{"num_hidden_layers": 25, "num_key_value_heads": 4, "head_dim": 64, "init_std_o": 0.00441, "max_seq_len": 512}
MLP neurons of a small language model. Each row is named by its layer, matrix (up: input weights) and neuron, and shows model dimensions 0-127. Each number is 128 + 24 x the weight over its row's rms, rounded and kept within 0 to 255.
After each neuron's rows, "fires after" lists the tokens most often just before its 100 highest values on Wikipedia text that the model never trained on.

L12.up1018 [101 136 102  87 104 140 116 117 159 104 102 134 117 110 131 134 137 107 144 141 138 113 135 131 102 125 130 115  97 167 144 121 119 121  82 163 120  89 139  98 127 114 130  88 156 127 113  74 104 169  93 118 138 133 117 134 126 109 152 125 141 191 127 151 164 101 149 114  95 116 111  88 150 117 172 104 180 102 108 111 160 128 116 107  83 161 192 125 117 122 131 113 150 113 101  81 127 119 119  95 142 115 148 136 150 136 160 148 107 132 177 139 143 132  91 157 135 147 120 148 148 141 124  82 115 155 118 120]
fires after: "m", "om", " im", "er", "p"

L12.up45 [119 105 121 156 134 138  67  73 127  97  94 144 115 111 170 206 101 172 145 143 138 168 171 131 132 152 112 145 104 152 154 142 144 146 149 137 107 100 151 127 126 111 153 151 137 105  95 113 119 127 134 101 142 124 146 137  98 124 100 132 141 101 155 104 100 148 104 118 125 135  76  87 121 125 103 141 140 106 135 118 174 120 161 178 129 191 113 150 152 119 130  96 137 137 105  98 102 167 143 140 134 142  82 130 146 126 118  83 197 143 130 101 127 164 141 117 123  70 104 141  84 106 151 156 157 123  92 113]
fires after: "o", " se", "e", "re", "f", "ro"

L11.up347 [ 89 103 156 174 116 145 121 106  82 147 121 128 120  95 120 152 135 154 156 122 102 132 136 100 139 156 127 125 147 139 103 116 129 124 105 150 148 104 119 134 137 123 150 162 105  94 145 148 100 157 101 160 127 151 141 145 153 101 143 102 187 128 120 120 123  84 150 101 126 137 111 105 144 153 125 122 120  69 168 148 103 114 178 115 118 111 103 155  75 156 142 117  99 132 140 153 147 128 155 133 128 140 124 142 186 115 106 180 102 128 111 142 119 107 121 157 117  77  67  87  89 132 108 120  93 147 122 114]
fires after: " L", "re", "ubl", "l", "o", "ar"

L12.up1012 [157 169 114 130 130 127 129  93 129 118 141 112 110 104 143 127 142 124 158 108 132 123 115 149 132 142 116 154 128  92 132 147 142 132  89 166 162 106 122  97 132 153 130 125 144 120 139 131  98 141 122  93 133 123 126  99 153 113 114 161 125 100  99 120 134 113 146 164  96 146  93 126 161 134 132 132 127  94 155 108 172 121  78 159 128 153 129 116 133 112 114  70 148 119 129 122 132 152  82  97 116 100 123 136 169 136 147 122 131 158 133 130  82 129  89 128 126 114 134 176 118  93 127 165 121 171 117 141]
fires after: "m", "er", "at", "or", "om"

L19.up644 [150 150 125  99 129 146  99  99  95 132 160 109 134 159 131 165 166 167 106 176 125 119 153  98 126 117 141  69  81 146 130 130 150 147 113 145 144 142 150 118  88 112 170 116 138 127 116 128 142 123 134 145 125 100 119 177 128 184 140 127 131 103 117 125 145  89 119 151 148 160  74 112 165 131 128 121  93 142 132 149 157 109 162 160 152 158  99  91 140 166 134 103 144 124  90 113 127 167 132 112 115 146 104 146 124 142 133  95 120  96 115  94 122 135 134  68 133 138  97 130 103 126 138 123 125 184  72 132]
fires after: "ot", "un", "n", "o", "orld", "in"

L15.up90 [129 116 172 118 111 112 127 179  90 119 127 122  87 108 157 126 129 143 155  97 129 152 170  92 169 142 112 133  80 112 129 167 120 133 115 125 139 108 141  84 153 118 200 123 141 129 155 122 161  73 177 146 113 179 105 167 122 102 143  76 151 115 128 123 104 126 156 136 133 140 112 151 136 107 149 145 126 121 128 131 146 135 150 138 124  99  95 150 108 136 139 157 120 145 153  92 142 109  89 134 159 167 115 119 176 145 157 151 116 154 145 136  95 129 152 126 160 137  71  95 131 120 108 132 112 122  90 149]
fires after: "e", "k", "o", " se", "le", "d"

L11.up53 [161 149 132 126 133 158 106 137 145  79 114  97 172 142 106 139 145  97 110 155 132  88 132 125  86 134 116 159 140 162 107 141 161  98  73 128 190 104 114 113 144 158 151 167 123 138 100 113  92 130 142 120 138 149  85 148 143 137 135 152 129 170 120 152 132 110 152 106  69 129 136  88 145 111 118 113 107  84 146 136 166 121 107 152 118 148 131  89 154  75 187 100 134 122  98 111 149 190 136 150 113 130 156 117 167 117 131 144 103 115 155 168 124 149 131 127 125 139 127 158 158  92 153 117 135 170 126 166]
fires after: "m", "ep", "od", "ru", "om", "am"

L19.up246 [ 94 154 106 143 144 151 124 123 117  93 115 119 123  93 130 194  94 162 122 153 141 125 154  93 202 171 104 108 104 126 156 129 129 124 128 120 116 107 114 108 102 159 133 114 103  88 107  97 143 114 132 136  99 121 101 157  92  87 157 147 178 149 116 140 150 113 102 123 131 146  54 126 124 137 144 113 138 149 120 143 108 123 145 180 144 128 112 123 160 106 154 133 169 118 102 141  99 155 117 120 112 131 124 139 124  89 129 137 159  96  88 112 139 124 130 134 141 112 120 110 132 175 143 121  94 131 106 114]
fires after: " |", ",", "|", " A", " B", " D"

L12.up79 [184 151 139 145 128 105 140 109  78 116 164 109 184 155  71 120 101 138 116 135 121 102 132 174 100 140 116 107 106 150 101  89 120 135 128 156 126 113 142 130 129 126 126 112 118 118 140 141 135 147 158 116 165 147 137  85 138 138 184  97 132 201 142 111 120  99 123 127 139  93  93 135 129 149 138 149 166 143 112 132 151 123 121 176 148 130 182 134  93 148 143 129 106 143 111 116 106 141 121 164 146 148 121 113 109 112 150 162 135 110 132 167 145 125 138  90 132 142 142 121 132 158 119 158 115 142 112 138]
fires after: "h", "av", "m", "om", "w", "r"

L18.up737 [161 118 182  94 116 126 161 112 117 117 114 152 119 102 132 135 147 128 151 188 145 128 159 112  95 113 138 120 129 167  96 140  99 109 119 108 133  77 116 125 130 142 120  88 173  97 131  93 152 102 170  90  80 119 118 136 144 102 103 125 159 191 152 121 112  88 136 174 119 125  79 133 135 128 127 108  96 133 110 123 168 109 130 157  90 110 131 123 132 128 155 133 167 115 139 161 158 144 128 169 153 136 137 114 152 130 137 147 148 129 129  92  74 126 109 135 136 107  76 149 139  93 166 149 154  99  99 132]
fires after: "f", "m", "e", " M", "qu", "a"

L15.up535 [152 129 152 120 118 147 144 125 113 176  92 144 111 140  77 135 113 148 115  64 106 148 110 135 153 177 122 130 123 146 190 124 178 118 109 128 130 120 143 121 105 197 126 155 113  73  66 119 129 128 107 114 125 112 155 148 121 110 118 111 166 121 164 130 138 108 185 143  79 146  98 146 125 139  82 117 114  93 129 121  73 129 158 106 106 149 136 131 117 111 139 140 109 129 137 106 109 162 123 136 116 136 132 121 152 139 109 122 160 126 157 131  85 133 145 122 121 100 150 133 126 118 150 159 156 163 121  81]
fires after: " R", " B", " P", " J"

L18.up468 [105  73 130 117 118 122 115 115 114 123 156 136  96 149 156 156 159 154 144 122 143 173 113 125 164 125 122 111  89 174 134 150 125 107 142 149 123 140 154 162  87 145 149 146 152 108 102 195 128 117 129  78 126 109 122 153 114 123  86 152 127 139 152 160 154 109 119 133 140 159  75 123 105 149 139 115 111 123 144 114 164 122 123 159  96 150 125 140 113 148 135 127 115 146 106 139 179 170 141 142 154 116 106 121 107 138 122  97 156 107 132 110 132 118 161  85 143 114  77 129  76 129 138 138 143 109  80 139]
fires after: "en", "un", "re", "n", "-", " se"

L11.up290 [110 174 148 119 143 187 111 135 132 131 126 128 141 114 105 128 118 142 127 133 111  94 128 127 104 108 119  81 140 104 140 116 107 128 113 144 117 116 130  72 121 103 123 132 104 145 152 141 160 124 169  84 139 134 183 123  92 137 126 176 104 167 137 139  97 162 140 138 149 130 143 127 101 177 123  94 164 128 135 146 150 127 120 104 107 212 172 133 179 160 173 120 154 126 131 133 130 149 136 122 123 127  89 162 148 120 163 143 143  85 126 135 170 141 144 133  94 117 109 115 139 109 128 149  91 119 133 112]
fires after: " al", " Al", "ro", "m", " as"

L12.up555 [109 153 126 115 111 111 146 128 117 122 132 115 158 145 141 124 120  78 145 100  64 110 136 158 110 131 120 140  99 162 145 118 162 165 143 138  72 124 135  82  99 135 133 151 104  95 139 146 115 105 136 138 133 161 111 124 155 144 170 135 142 165 110 177 149 110 156 149 117 137 105 163 144 151 153 124 125 110 127 123 170 134 142 139 128 143 151 139 130 140 127 119 103 108 117 119  99 125 103 140 101  68 143 125 149 149 126  93 162 131 158 158  75 138 165 106 127 140 136 107 127  97 124 169 121 171 112 152]
fires after: "end", "av", "p", "w", "om"

L11.up955 [121 140 100 148 129 148 107 137 143 152 126 142 150 115  94 126 113 129 173 132 134 129 126 147 112 167 113 133  73 176 116 120 124 125 121 131 109 134 176 141 127 124  97 156 118  78  95 159  98 113 131 117 119 147 122 122 109 155 155 131 121 140 152 114 168  95 169  99 159 125 119 129 138 138 160 103 132 117 125 133 149  96  86 173 108 132 151 126 125 141 134  92 118 137 133 135 141 148  91 158 109 155 122 131  93 115 134 175 153 149  94 135 154 154 101 116 161 115 121 102  80 124 140 107 178 125 119 108]
fires after: " B", ".", "w", "B", "r", ","

L12.up446 [121 105 148 177  82 126 121 147 118 131 129 130  87 122 142 133  92 154 138 102 108 109 139 148 120 132 139 111 146 142 155 147 146 105 146 147 120 105  97 158 124 142 132 105 121 140 140 132 158  98 174 141 130 197 136 129 101  90 127 118 164 153 101 115 134 115 152 152 104 139  91 104 167 139 140 109 163  72 128 122 150 149 141 140 132 121 153 146 124 166 119 127 132 111 155 126 130 121 107 152 106 159  70 136 121 143 166 126 152 149 111 109 108 185  76 143 111 131 103 133 126 125 120 155 128 146  64 164]
fires after: "iel", "ir", "r", "e", "m", "o"

L15.up732 [127 138 133 122 167 122  69 112 126 159 143 141  96 102 107 112 116 145 110 164 172 137 123  95 115 128 136 118 138 160 111 108 120 117 145 138 156  88 115 137  92 132 160 126 158 114 143 160 149  86 129 145 109 137 126 134 145 114  84  88 174 151 131 116 159  58  94 121 107 108 111 109 155 147 129 153  97 128 145 140 148 132  99 155 131 147 117  95 160 136 140 122 123 109 105 149 133 139 143 207 145 120 111 116 168 119 104 130 189 127 131 110 127 135 125 116  94 136  88 125 108 104 159 145 158  87  82 113]
fires after: "qu", " le", " Le", " M", "em", " L"

L11.up195 [156 115 147  96 131 130 101 165 110 137 124 129 146 109 109 132  84 139 116 126 111  88 189 148 185 131 126 120 114  71 173 132 143 148 119 103 152 112 116  68 139 154 102 129 127 116 110 141 137 174 126 132  86 153 122 151  83 127 138 131 139 169 113  94 129 171 151 176 149 131 149  75 123 154 108 123 122 142 130  81 145 152 139 117 112 162 137 125 150 142 159 121 134 105 146 120 107 164 131 125 105  90 138 144 156 164 151 122 146  90 125 112 130 152 125 146 100  99 122 136 142 107 126 153 150 155 134 105]
fires after: "19", " Al", "ol", " al", "18"

L12.up768 [121 137 132 154 146 134 147 122 108 140 114 124  95  80 116 142 106 138 158 140 130 158 124  97 142 174 116 132 100 140 172 156 108 155 143 152 148 101 129 153  90 126 127 124 106  82  72 142 133 125 106 127 132 141  83 108 118 116  90 170 150 139 146 107 100 149 131 118  87 129 120 164 136 172  75 109  85 127 147 150 104 128 132 149  76 110 145 137 128 129 156 124  94 143 161 104 143 119 112 134 153 135 149 113 131 137 136 141 132 133 102 138 162 155 139 138 144 102 146 143 100 155 128 156  69 106 109 114]
fires after: " B", "Q", " H", "w", " S", "l"

L8.up610 [163 119 157 132 133  97 129 104 134 146 113 114 102 118 144 134 108 155 122 132 172 118 122 171 156 173 115 106 114  90 106 158  85 178 163  85  96 103 135  93 114 144 141 126 111 109 110 140 138 105 113 117 145 134 136 111 135 102 123 145 185 132 124 147 161 141 211  93 116 141 136 102  72 123 107 103 105 149 100 158 100 100 131 137 115 127 102 169 119 157 152 134 133 139 128 136  95 125 100 114 102 106 141 115 155  84 149 111 135 124 128  77 114 152 149 129 141 118 137 136 131 143 161 157 120 137 124 150]
fires after: "ol", " B", " C", "ar", " T"

L18.up396 [153 181 152 138 142 151 150 133 128 112 101 134 108 126  81 163 100 140 128  88 134 182 146 146 160 152 117 115  75 119 147 131 116 137 127 139 134  94 146 107 113 132 133 152 134  70  99 115 117 113 109 146 122 123 118 118  83 142 121 143 168 105 117 105 164 138 162 118 123 141 122 123 147 133 115 106 141 130 146 118  95 117 100 158 112 173 122 135 131 133 171 126 116 133 112 124 135 105  83 142 152 119 147 125 124 108 129 141 145 156 111  96 150 145 163  98 127 102 120 145 146 148 108 158 119 153 105 114]
fires after: " A", " J", " S", " C", " B", " P"

L11.up1016 [112 140 136 158 102  96 119 114 135 125 125 118 118 108 132 139 135 164 128 134 104 148 122 133 131 119 115 112 155 167 108 141  96 124 128 107 138 106 174 142 131 145 152 161 146 118 123 156  94  82 164  85 123 160 196 132 134 113 122 127 192 167 138 113 114 112 174 149 121 166  97 127 128 118 128 106 119  76 143 134 168 138 146 114 144 123 123 125 106 132  83 121 156 140 119 144  99 118 104 153 133 173  87 123 162 113 124 155 123 118 128 154 145 158 125 117  89  88 113  86 134 120  82 155 132  97 100 133]
fires after: " l", "ar", "r", " le", "l", " wh"